python train.py --d_mlp=704 --warmup_steps=200 --dataset="wikipedia_en"
MLP neurons of a small language model. Each row is named by its layer, matrix (gate and up: input weights) and neuron, and shows model dimensions 32-95. Each number is 200 + 30 x the weight over its row's rms, rounded and kept within 0 to 999. A neuron's up and down rows have the sign that makes its largest values positive.
A block is one neuron, or neurons of one layer that tend to fire together. Before each block is what it responds to, as a language model described it from the Wikipedia text at the highest values.

Description: Relative pronouns after nouns. Fires on relative pronouns (that, which, who) opening a clause right after a noun, e.g. "company that", "film, which", "Bobb, who"; weaker on commas, also, and.
L4.gate19,170,163,178,208,217,180,189,178,218,224,179,226,206,202,229,167,210,183,192,201,190,182,198,210,189,219,216,209,186,250,214,229,202,205,195,164,125,183,205,192,193,206,184,191,183,186,189,197,164,228,180,200,191,212,219,213,216,199,264,203,182,212,256,223
L4.up19,229,165,240,155,186,170,189,193,135,189,183,261,120,255,237,207,192,227,215,174,176,161,208,237,181,248,234,188,181,179,198,193,201,202,147,192,206,168,221,184,202,194,209,248,168,215,223,201,192,170,192,251,183,215,270,193,153,211,207,153,186,189,207,243
L4.gate321,234,140,165,216,169,209,192,250,215,203,278,170,221,170,217,180,192,194,219,268,175,152,233,214,196,183,189,204,174,222,174,144,245,195,246,200,219,159,199,245,204,216,194,177,216,203,177,183,165,205,182,217,192,211,151,183,179,211,251,261,225,179,174,228
L4.up321,220,201,178,189,209,199,213,229,180,206,258,196,210,204,156,142,179,220,235,263,245,181,180,199,215,200,201,186,214,139,191,190,204,176,236,197,162,137,124,217,169,231,265,223,172,212,222,164,228,197,233,213,168,179,241,153,204,205,175,255,206,198,231,216
L4.gate421,262,203,210,200,232,201,240,241,213,223,246,202,190,163,247,252,183,150,176,163,214,191,225,164,281,224,177,196,187,214,174,197,215,178,217,192,257,193,162,174,189,168,222,238,185,200,193,186,213,199,174,227,205,153,298,206,134,247,178,209,144,171,230,217
L4.up421,244,204,182,262,222,237,153,201,206,216,220,169,184,195,243,231,172,180,142,202,146,190,210,248,186,224,206,169,203,184,187,145,202,227,168,160,205,199,212,210,225,202,187,151,218,182,223,185,245,200,233,250,231,193,216,243,152,239,188,216,254,218,266,202
L4.gate653,215,199,187,182,183,169,214,211,182,209,183,239,263,245,174,204,248,184,185,200,170,186,225,246,133,192,167,129,178,194,256,187,245,190,126,211,167,161,156,212,178,230,179,251,165,192,213,203,153,161,221,211,204,209,201,163,208,245,164,148,188,156,211,169
L4.up653,222,220,198,181,150,205,219,171,242,192,208,230,187,189,201,203,190,212,177,202,183,240,139,229,132,232,238,173,257,183,271,192,184,201,195,203,235,211,188,221,210,192,219,181,231,219,230,198,232,143,185,217,213,207,192,233,223,190,186,178,210,231,135,249

Description: Wiki heading markup. Fires on the "=" signs closing a wiki section heading, e.g. "== Writings =" or "===Vowels=", and on the blank line before a new "= Title =".
L11.gate427,198,243,226,196,247,188,199,242,188,239,184,160,137,250,217,187,186,235,225,225,139,196,197,171,183,265,229,196,185,246,223,175,254,241,190,219,214,221,182,248,214,222,197,209,125,198,218,219,201,185,146,132,214,151,202,215,218,243,149,146,207,217,200,226
L11.up427,226,179,186,256,180,163,218,242,173,205,228,254,249,233,202,219,221,180,228,204,154,194,157,185,206,198,236,231,235,240,163,171,216,240,253,234,182,207,198,171,178,215,164,159,237,173,163,180,189,185,283,146,235,190,195,159,239,191,197,249,150,222,220,189

Description: Possessive apostrophe after names. Apostrophes marking possessive 's after proper nouns and titles (Romania's, Verdi's, ITV's, Women's), plus hyphens inside compound place or club names (Al-Hilal).
L11.gate511,187,236,210,221,147,139,182,176,234,160,169,258,234,201,236,218,169,193,197,210,218,165,222,235,196,186,247,214,250,197,192,167,218,176,152,195,218,325,188,214,132,202,195,179,232,228,237,193,241,180,215,198,228,170,203,165,203,250,227,227,264,213,195,219
L11.up511,206,207,236,214,229,202,267,236,186,193,178,199,218,112,197,194,158,149,191,202,169,182,188,196,269,160,200,230,176,163,204,227,191,190,233,191,165,238,211,208,204,225,196,220,213,152,263,178,191,204,210,141,203,211,233,186,239,263,168,177,232,207,162,158

Description: Wiki heading closing marks. First closing "=" after a Wikipedia section heading title, as in "== Description =", "==Plot=", "=== Film ="; weaker on mid-word fragments like "ura", "na".
L8.gate16,194,192,177,180,194,243,205,254,235,178,189,189,186,236,231,200,154,188,232,204,167,236,174,190,211,213,194,167,202,160,222,231,236,234,211,140,203,247,187,191,175,205,219,216,190,216,189,230,190,195,208,209,198,232,163,211,220,230,196,190,208,152,185,220
L8.up16,215,161,157,150,215,216,152,196,196,159,182,148,227,173,183,212,230,197,203,246,259,177,203,226,159,149,226,237,190,169,211,205,204,287,168,211,174,143,216,225,199,194,231,238,228,163,181,185,213,219,215,207,155,215,170,146,271,183,211,234,220,259,233,212
L8.gate18,164,160,167,198,191,168,224,240,226,231,172,191,167,203,204,220,239,174,192,162,221,200,196,189,250,139,255,217,224,195,219,251,181,199,176,139,159,152,182,202,192,179,190,257,198,217,169,170,207,201,209,132,185,224,174,222,204,232,211,177,209,176,194,235
L8.up18,275,171,203,172,229,184,228,205,237,167,231,255,165,165,236,149,227,189,201,252,192,197,203,225,202,172,274,241,200,278,163,222,224,182,140,204,136,200,225,205,206,215,235,228,210,220,160,219,177,185,183,158,217,176,229,163,253,273,210,148,176,191,187,231
L8.gate89,207,154,218,251,160,231,209,194,162,225,204,175,245,190,228,239,163,212,171,272,210,221,205,197,195,179,240,233,169,169,144,224,210,226,217,175,192,250,219,155,177,189,240,184,174,188,210,194,213,211,263,164,175,228,202,210,230,233,253,206,204,230,246,212
L8.up89,221,214,208,204,155,181,198,198,168,130,188,171,216,198,216,207,210,271,225,163,236,261,193,208,176,190,217,220,222,187,208,264,188,216,162,173,197,152,139,213,225,188,174,181,221,220,211,203,223,242,162,116,213,226,263,210,197,184,229,207,197,173,193,218
L8.gate106,177,197,193,192,237,176,204,179,184,178,196,231,198,216,209,215,179,196,227,176,221,196,141,176,211,209,233,231,204,192,151,223,185,208,213,204,168,162,221,186,224,218,224,212,169,150,162,187,196,209,216,174,191,177,189,222,187,248,159,171,209,187,179,138
L8.up106,221,189,229,188,177,255,137,216,176,196,194,240,232,217,226,166,193,211,225,173,197,168,166,242,227,181,183,215,201,250,181,249,188,223,232,231,206,229,229,171,225,204,218,193,238,253,184,144,196,189,183,187,196,190,183,156,212,166,205,222,239,181,200,223
L8.gate146,214,166,175,201,234,184,187,181,133,202,238,219,242,184,211,174,149,175,194,209,191,213,256,194,196,203,192,217,212,192,205,195,255,227,214,208,225,209,192,205,226,184,130,242,224,247,197,206,169,197,169,197,210,205,225,206,207,254,200,171,222,124,160,142
L8.up146,145,156,220,224,138,223,214,157,211,161,235,185,192,175,172,152,269,131,192,198,174,207,225,162,262,183,204,214,219,182,170,236,246,213,170,180,176,252,219,223,200,166,247,180,154,253,176,196,228,215,169,179,192,124,206,163,255,169,195,165,168,237,221,207
L8.gate154,228,189,228,170,205,162,202,245,175,221,168,209,199,168,233,226,181,213,254,218,195,230,160,168,187,161,163,251,182,180,185,131,257,198,215,217,137,203,141,133,213,180,220,207,196,187,193,151,242,164,171,202,220,210,177,197,173,260,183,190,198,176,227,217
L8.up154,162,181,183,216,221,189,173,204,156,230,209,186,212,190,249,179,202,194,206,222,213,145,206,196,265,170,239,220,227,183,242,152,182,192,196,157,252,125,230,237,233,223,186,211,158,192,236,229,158,219,233,152,218,201,219,195,206,157,201,201,193,162,191,169
L8.gate228,191,196,104,204,196,182,243,170,243,228,183,189,220,142,193,179,185,182,225,202,218,178,225,207,131,166,202,231,213,230,210,189,255,220,201,241,154,207,246,238,185,200,102,178,178,114,182,176,219,190,207,168,191,254,196,239,202,209,166,195,190,214,215,212
L8.up228,198,189,178,229,186,161,167,182,251,156,166,233,235,215,193,205,209,174,145,228,222,271,182,254,224,193,190,187,173,160,184,230,194,237,233,239,181,195,255,225,246,205,196,159,150,135,246,146,146,216,195,211,237,141,216,233,197,216,196,211,172,249,211,230
L8.gate306,199,154,209,180,235,206,207,240,204,198,163,251,210,204,206,212,187,228,219,224,198,130,199,225,179,201,146,199,187,153,199,226,240,178,184,215,133,231,190,160,205,166,247,223,225,233,170,216,169,234,228,146,248,119,224,163,202,212,202,202,147,190,230,249
L8.up306,200,198,239,215,197,149,177,146,216,194,193,160,232,155,260,220,144,201,146,156,242,196,174,214,182,168,171,220,166,200,153,203,199,261,182,152,229,194,221,156,195,193,232,128,244,240,214,175,193,243,165,183,226,193,234,181,176,186,255,173,214,233,218,119
L8.gate330,184,227,170,171,210,197,192,196,266,181,246,168,222,148,203,168,265,212,192,194,237,220,176,273,211,224,190,251,226,245,212,198,200,229,241,209,178,149,161,188,188,250,202,234,205,179,198,214,189,221,210,197,226,203,209,209,266,151,216,185,186,186,203,197
L8.up330,163,190,225,208,175,258,273,182,190,179,228,235,180,214,133,190,242,251,199,245,210,150,220,237,169,164,249,179,199,239,201,252,170,207,250,168,207,234,180,197,216,184,156,144,185,182,213,165,221,149,171,210,184,211,169,212,184,236,198,209,149,238,193,218
L8.gate367,152,221,190,145,200,148,189,190,232,188,270,212,219,181,177,203,188,233,230,277,212,188,150,226,210,189,184,194,229,176,221,206,181,242,168,221,192,174,175,214,211,260,190,184,234,165,161,192,239,206,175,270,193,217,147,225,209,213,209,197,189,185,223,197
L8.up367,197,222,189,190,194,151,210,208,211,167,229,203,179,214,184,270,210,251,225,236,163,211,210,155,234,231,212,182,257,171,190,185,150,253,128,201,234,255,169,195,245,230,201,274,254,227,160,225,244,237,244,199,186,233,199,205,207,226,204,198,201,207,225,227
L8.gate421,198,165,206,195,172,195,235,225,201,252,226,192,200,187,177,200,191,156,222,198,213,263,172,190,222,219,224,168,187,205,171,198,236,150,197,196,213,212,174,231,155,222,191,167,273,244,219,264,190,175,179,240,207,195,223,199,208,212,156,193,238,161,219,228
L8.up421,194,191,170,187,189,175,166,216,273,193,219,218,241,189,226,257,170,147,185,207,251,167,203,154,217,238,187,218,203,166,205,242,247,249,231,200,242,216,212,253,178,202,208,199,234,185,207,215,155,181,186,183,197,240,287,184,196,268,183,107,183,235,178,229
L8.gate446,169,176,173,226,211,194,237,206,212,215,194,215,169,239,174,200,251,220,185,168,213,191,150,236,205,216,221,229,180,215,160,172,236,247,201,171,229,118,149,161,177,209,160,148,180,194,189,249,177,226,245,185,261,109,156,134,211,193,181,184,222,218,172,199
L8.up446,260,211,179,218,168,178,207,215,227,222,242,182,204,218,158,171,215,224,206,193,230,223,183,240,234,220,225,228,191,208,224,185,195,196,171,217,233,230,152,250,253,166,226,200,160,226,180,202,268,169,195,220,208,194,179,198,258,219,199,166,253,186,228,271
L8.gate469,191,194,134,206,228,246,207,189,134,173,198,217,212,257,194,210,226,204,199,160,247,188,214,204,135,194,127,240,194,198,169,195,217,214,191,173,246,110,186,223,186,227,188,155,234,212,234,132,163,185,234,213,212,128,194,174,175,250,192,175,188,203,175,189
L8.up469,193,174,226,214,208,196,259,201,199,141,171,177,213,239,162,214,241,169,208,162,205,216,276,211,257,199,224,224,153,172,168,186,244,195,110,174,125,176,197,224,167,182,217,186,187,215,244,210,213,197,189,198,223,231,216,170,203,172,216,188,214,214,241,225
L8.gate534,168,227,175,244,207,185,202,171,177,159,181,199,182,188,131,212,184,210,208,201,150,228,167,208,175,186,283,273,225,145,150,157,241,170,169,221,178,165,161,198,206,219,294,183,153,219,180,217,153,169,241,199,201,182,172,240,198,170,208,185,230,253,218,203
L8.up534,195,185,169,170,217,166,220,155,194,161,261,185,177,203,182,213,179,211,229,206,264,213,185,257,209,205,186,168,248,152,214,167,227,196,176,151,208,196,210,197,165,183,147,180,162,246,233,243,232,181,224,200,166,198,195,217,147,218,180,194,230,214,148,168
L8.gate602,178,176,250,183,184,220,238,224,203,231,186,226,188,205,212,216,250,188,146,235,190,186,248,200,182,177,171,179,210,229,165,257,187,209,223,141,198,233,235,234,210,232,121,167,187,223,242,176,148,221,206,257,183,232,151,175,191,147,173,184,198,241,156,226
L8.up602,176,180,144,136,178,263,192,179,185,164,191,183,295,196,254,242,209,236,191,220,169,192,205,209,274,156,234,213,199,195,193,188,199,190,159,181,205,202,187,265,207,216,175,189,182,163,190,191,181,210,205,205,173,231,193,232,205,202,187,214,197,205,221,169
L8.gate691,180,197,186,132,233,225,176,154,232,218,183,248,197,222,226,131,215,269,231,194,215,216,185,238,152,254,187,185,227,241,167,182,197,197,227,230,135,190,227,209,198,215,160,210,197,220,177,246,184,195,167,258,160,168,219,236,217,180,214,192,244,237,188,178
L8.up691,242,162,209,211,249,265,227,207,220,189,201,169,184,222,222,170,126,201,223,211,211,190,251,204,150,175,191,181,203,162,235,234,207,200,174,219,189,193,155,197,196,178,207,203,224,171,208,165,200,191,249,218,212,233,210,214,181,229,216,178,146,231,185,232

Description: Section heading closer. The second = closing a ==Section title== heading in Wikipedia markup, e.g. ==Education==, ==Charts==; weakly, mid-word pieces like accessibi-lit-y.
L4.gate186,235,225,184,218,226,187,194,176,199,229,190,260,186,192,183,210,229,204,172,227,182,196,217,215,174,224,182,250,272,189,183,154,240,181,195,231,181,243,174,214,168,178,227,218,268,195,197,172,181,226,198,164,182,134,217,115,181,170,135,217,160,195,175,231
L4.up186,214,230,119,220,151,206,221,212,156,245,225,241,219,206,151,208,227,224,166,245,143,185,245,154,247,191,258,165,183,217,210,188,212,216,233,205,226,229,233,202,170,207,214,227,194,264,179,234,235,222,229,219,144,215,123,207,154,193,216,127,180,173,240,201
L4.gate255,226,149,178,185,160,219,162,184,248,217,192,221,230,181,261,177,186,208,263,169,220,177,270,234,187,166,195,254,191,177,255,172,242,190,180,239,190,188,240,130,188,225,186,213,163,212,209,195,228,193,194,165,200,236,186,200,253,245,195,228,171,192,195,259
L4.up255,220,167,141,162,222,230,156,267,194,222,219,179,221,225,263,184,246,206,180,197,216,208,261,185,209,193,200,163,169,170,147,224,226,210,213,165,245,219,199,207,230,237,268,175,148,244,222,176,191,192,206,184,241,182,203,158,192,188,245,208,201,197,209,229
L4.gate333,178,198,185,218,237,222,178,188,198,207,206,188,224,167,225,239,202,232,189,183,224,214,202,165,166,203,240,264,234,164,205,199,191,200,195,100,171,268,228,237,197,195,237,232,174,214,141,227,201,222,203,156,207,278,177,203,228,202,181,223,162,162,229,205
L4.up333,254,201,215,155,247,175,207,208,213,208,147,163,199,210,184,233,142,242,241,171,214,210,150,182,163,198,207,194,208,236,198,166,238,185,177,233,233,142,237,232,219,236,176,178,231,193,201,178,183,217,189,253,223,189,214,155,215,147,157,155,216,168,272,213
L4.gate339,182,201,175,209,187,193,205,173,178,225,228,240,262,190,224,182,236,187,211,198,229,161,177,175,213,172,168,156,221,254,176,224,202,258,223,233,196,196,164,203,158,229,197,213,195,190,156,213,161,229,185,249,203,120,180,149,230,192,253,237,218,252,199,210
L4.up339,227,186,152,226,210,226,163,173,215,143,200,232,237,188,248,226,231,211,166,216,193,215,229,216,184,166,168,216,218,201,202,215,209,215,208,153,225,156,202,216,213,195,188,225,163,226,183,210,224,222,230,200,213,208,185,164,241,186,203,266,150,190,196,250

Description: Possessive and relative connectors. Fires on tokens that tie a noun to what follows: possessive apostrophes (album's, world's), relative pronouns after a noun or comma (which, that, who), and degree/minute marks in coordinates.
L8.gate8,232,218,236,221,201,159,193,159,227,232,180,214,213,205,178,185,217,203,221,200,207,156,248,192,193,225,270,205,257,204,177,182,192,231,152,208,213,183,180,268,184,211,172,213,219,196,199,215,205,230,177,142,189,188,216,217,205,230,207,187,194,237,199,149
L8.up8,225,188,242,200,237,170,245,146,211,206,185,199,168,245,187,238,249,189,223,232,179,212,163,160,230,285,256,243,270,160,208,222,196,210,142,182,226,229,223,161,250,225,192,144,232,246,188,235,215,215,218,179,198,227,254,216,149,188,223,193,191,198,185,215
L8.gate144,264,152,248,163,176,179,294,192,187,181,136,227,160,206,210,153,197,179,238,174,211,222,211,219,221,195,175,188,243,182,226,242,217,207,207,202,174,191,210,197,150,229,194,226,216,221,206,225,185,223,153,249,267,172,177,241,254,210,195,165,218,205,223,218
L8.up144,256,258,268,242,205,185,188,199,170,189,242,193,225,266,201,236,225,180,238,185,221,231,188,189,206,229,187,180,191,208,219,214,211,170,215,169,230,253,192,182,182,181,215,250,190,158,243,221,160,170,143,221,197,169,177,201,175,188,204,214,223,191,211,240
L8.gate148,255,229,157,220,236,230,187,220,253,207,185,248,173,175,209,194,146,194,147,187,171,199,242,191,185,225,223,215,180,240,177,179,199,223,187,174,217,218,205,246,190,223,204,217,197,242,245,211,208,156,202,233,223,193,154,205,200,182,254,218,216,128,172,201
L8.up148,219,237,173,139,221,154,236,177,204,204,198,194,188,187,164,189,190,238,151,250,193,165,211,182,213,209,195,190,209,204,177,213,194,221,187,222,211,238,196,208,206,205,215,257,155,263,124,234,207,175,215,174,217,176,139,204,198,176,201,196,115,200,188,198
L8.gate165,180,219,232,179,214,234,247,253,173,215,167,188,166,143,153,251,190,270,207,156,189,206,192,153,154,196,180,191,241,162,201,168,207,215,185,218,186,209,162,210,218,226,169,211,225,214,193,135,213,197,213,160,149,197,199,150,202,181,169,222,155,232,144,197
L8.up165,209,212,151,162,143,182,210,274,132,200,241,224,190,191,205,180,219,230,206,224,224,151,230,261,194,203,203,233,262,168,177,193,164,151,231,241,174,237,216,163,203,255,189,209,214,202,233,201,175,221,205,205,186,262,203,195,234,222,252,212,228,203,168,162
L8.gate189,244,214,182,262,148,191,241,189,209,208,199,235,179,225,188,227,176,259,184,181,206,264,184,193,210,235,230,158,263,166,242,164,184,187,171,179,229,197,191,195,179,229,162,236,211,264,230,194,221,175,185,206,179,185,191,172,196,200,218,199,234,218,227,191
L8.up189,188,225,240,229,227,188,173,212,218,220,205,131,185,229,197,192,184,159,208,182,198,219,240,133,197,198,217,215,171,195,194,183,237,160,169,145,206,271,258,204,229,215,140,249,137,193,181,208,195,209,199,161,198,189,237,270,182,211,247,167,216,198,182,234
L8.gate227,195,201,208,214,181,186,189,189,178,241,265,230,198,167,195,214,191,202,197,241,198,198,229,161,197,149,223,181,220,205,182,184,190,176,221,194,218,220,206,197,148,201,188,193,217,210,257,208,203,246,116,169,203,224,229,165,220,226,191,263,199,209,263,275
L8.up227,128,141,173,184,159,189,204,224,244,221,207,187,211,180,227,212,231,245,176,182,191,194,212,223,182,182,186,188,228,226,218,193,182,172,226,158,210,233,203,177,207,269,168,161,141,203,260,145,192,168,224,216,218,227,244,247,190,267,220,217,211,206,201,212
L8.gate328,187,223,216,177,212,232,212,155,217,220,213,241,187,204,229,179,206,247,184,161,223,167,153,181,180,236,260,204,204,280,164,197,281,181,225,154,186,177,198,180,164,185,179,179,226,229,193,208,264,231,172,194,158,198,196,229,196,171,221,184,224,173,231,226
L8.up328,210,187,180,234,157,206,232,222,242,226,282,226,274,213,214,243,179,225,235,205,193,218,180,211,167,154,199,245,262,179,215,174,186,183,252,179,190,229,186,204,207,216,168,216,236,167,204,225,211,167,200,162,235,191,191,256,162,222,245,218,185,161,234,209
L8.gate331,220,157,199,218,206,205,211,193,179,177,183,191,170,213,218,236,210,196,155,254,182,235,212,188,183,171,214,209,192,228,180,221,165,220,189,211,180,177,178,258,144,195,141,178,207,228,199,203,216,183,235,259,232,167,227,217,207,271,298,198,162,220,223,238
L8.up331,256,190,185,260,222,211,155,207,139,146,252,278,184,150,136,187,207,197,238,194,161,170,240,196,248,174,179,234,184,183,197,190,194,219,165,218,249,217,181,148,182,185,184,209,191,204,234,193,198,206,189,201,217,194,213,192,220,210,217,228,212,197,177,251
L8.gate377,217,204,228,221,224,160,163,209,254,157,241,217,169,224,140,172,261,223,169,247,180,167,184,168,189,214,183,179,169,225,224,164,251,170,174,194,194,189,167,160,201,206,156,212,206,260,249,223,193,185,177,225,226,228,171,235,223,260,203,157,196,254,173,202
L8.up377,263,223,171,227,203,182,209,202,220,248,203,161,211,214,174,180,243,162,199,236,223,226,176,201,197,239,210,213,208,198,153,199,213,118,186,223,169,220,171,227,133,226,198,229,197,210,183,166,171,175,190,208,165,164,234,195,221,207,193,262,202,135,206,225
L8.gate404,128,175,223,225,200,201,181,244,188,212,213,179,178,188,219,189,178,220,220,187,231,183,213,228,228,146,238,205,235,238,195,203,225,164,193,199,216,202,159,174,196,197,202,192,119,205,217,189,169,221,193,221,213,173,225,241,200,200,193,218,179,200,221,221
L8.up404,167,174,211,140,193,190,177,195,222,176,183,224,177,213,227,143,215,225,159,255,219,224,239,204,193,173,201,223,223,242,178,165,190,187,218,206,195,239,216,206,170,219,172,225,178,188,210,170,197,174,194,233,171,235,246,221,181,241,205,233,163,209,192,182
L8.gate434,189,203,230,196,188,224,131,186,168,229,210,202,174,207,222,187,158,245,274,206,204,153,200,227,223,219,186,257,183,247,286,228,197,168,169,251,183,184,258,205,260,180,187,213,153,156,214,185,212,174,174,198,220,212,168,228,226,168,220,236,226,177,194,198
L8.up434,213,156,204,167,223,246,145,181,202,196,217,208,165,210,215,214,210,221,249,205,157,246,167,218,167,171,157,191,227,204,199,186,218,167,149,168,204,191,211,220,162,223,167,207,217,194,158,203,194,217,172,243,237,134,209,188,225,167,184,237,219,190,192,174
L8.gate450,228,206,212,200,264,186,252,208,217,201,213,190,195,239,249,244,207,148,182,209,171,180,160,169,234,206,214,191,151,180,174,200,236,165,222,218,199,227,219,204,164,210,188,259,170,188,199,134,191,218,195,172,183,177,189,246,208,195,172,216,195,212,199,220
L8.up450,253,159,244,234,199,238,240,206,234,190,206,174,198,203,233,230,273,231,167,221,225,196,208,213,234,179,214,207,194,193,167,201,188,165,163,169,161,192,160,163,212,237,171,250,211,207,249,207,211,202,258,222,173,209,215,245,246,169,177,142,207,285,161,185
L8.gate458,185,207,218,223,243,131,151,281,193,171,218,200,200,182,168,217,201,185,247,207,152,205,199,215,192,187,222,220,190,215,188,228,242,184,182,236,237,157,195,188,259,227,215,190,191,252,209,237,196,163,188,225,199,205,205,178,209,198,173,203,205,211,232,242
L8.up458,206,209,164,251,200,185,240,218,211,201,232,182,155,211,250,242,208,224,215,183,193,203,196,167,191,235,167,192,194,214,226,204,183,161,222,223,190,217,198,151,214,178,165,245,149,215,238,188,161,256,160,166,166,216,241,227,186,181,203,221,228,204,237,184
L8.gate459,154,194,204,191,223,209,189,204,103,205,204,238,184,190,238,219,242,197,168,251,190,188,230,229,172,194,222,152,237,188,194,185,217,165,169,177,217,211,197,181,223,221,195,199,205,229,243,188,192,176,147,152,223,202,223,176,195,223,196,231,282,207,187,206
L8.up459,200,230,151,178,219,176,193,243,216,214,239,181,192,182,183,217,213,157,185,218,283,229,203,222,211,173,189,225,171,184,233,213,183,222,213,206,208,241,215,220,145,189,244,192,210,218,269,205,202,179,223,233,221,231,241,200,182,199,188,124,235,184,199,227
L8.gate517,176,217,183,229,209,220,169,94,220,135,139,196,225,220,209,207,212,234,191,118,195,198,187,190,155,240,190,220,208,229,197,208,155,265,179,200,196,224,187,203,185,220,190,223,237,164,215,255,169,188,205,193,191,214,175,151,267,185,192,195,227,227,163,209
L8.up517,238,190,186,196,204,182,229,175,184,199,192,202,207,194,191,203,173,161,211,183,154,147,209,192,233,193,161,175,216,234,150,170,215,183,220,302,166,168,192,215,132,170,191,203,229,145,239,175,208,220,229,187,198,225,166,211,257,202,203,201,205,226,184,215
L8.gate530,176,189,218,216,213,173,196,196,211,242,179,207,137,144,231,196,240,201,219,146,191,215,182,216,253,221,175,192,249,239,238,179,169,238,178,127,206,222,244,218,161,217,237,202,216,229,224,201,200,169,212,201,232,197,271,191,144,257,216,173,208,197,227,224
L8.up530,209,255,188,227,212,232,185,182,258,234,239,197,159,211,259,237,233,171,187,163,180,216,223,172,225,216,166,225,232,226,164,186,199,205,196,176,291,186,171,198,203,199,161,185,216,196,144,145,190,178,223,187,182,228,216,182,174,223,223,171,228,183,221,131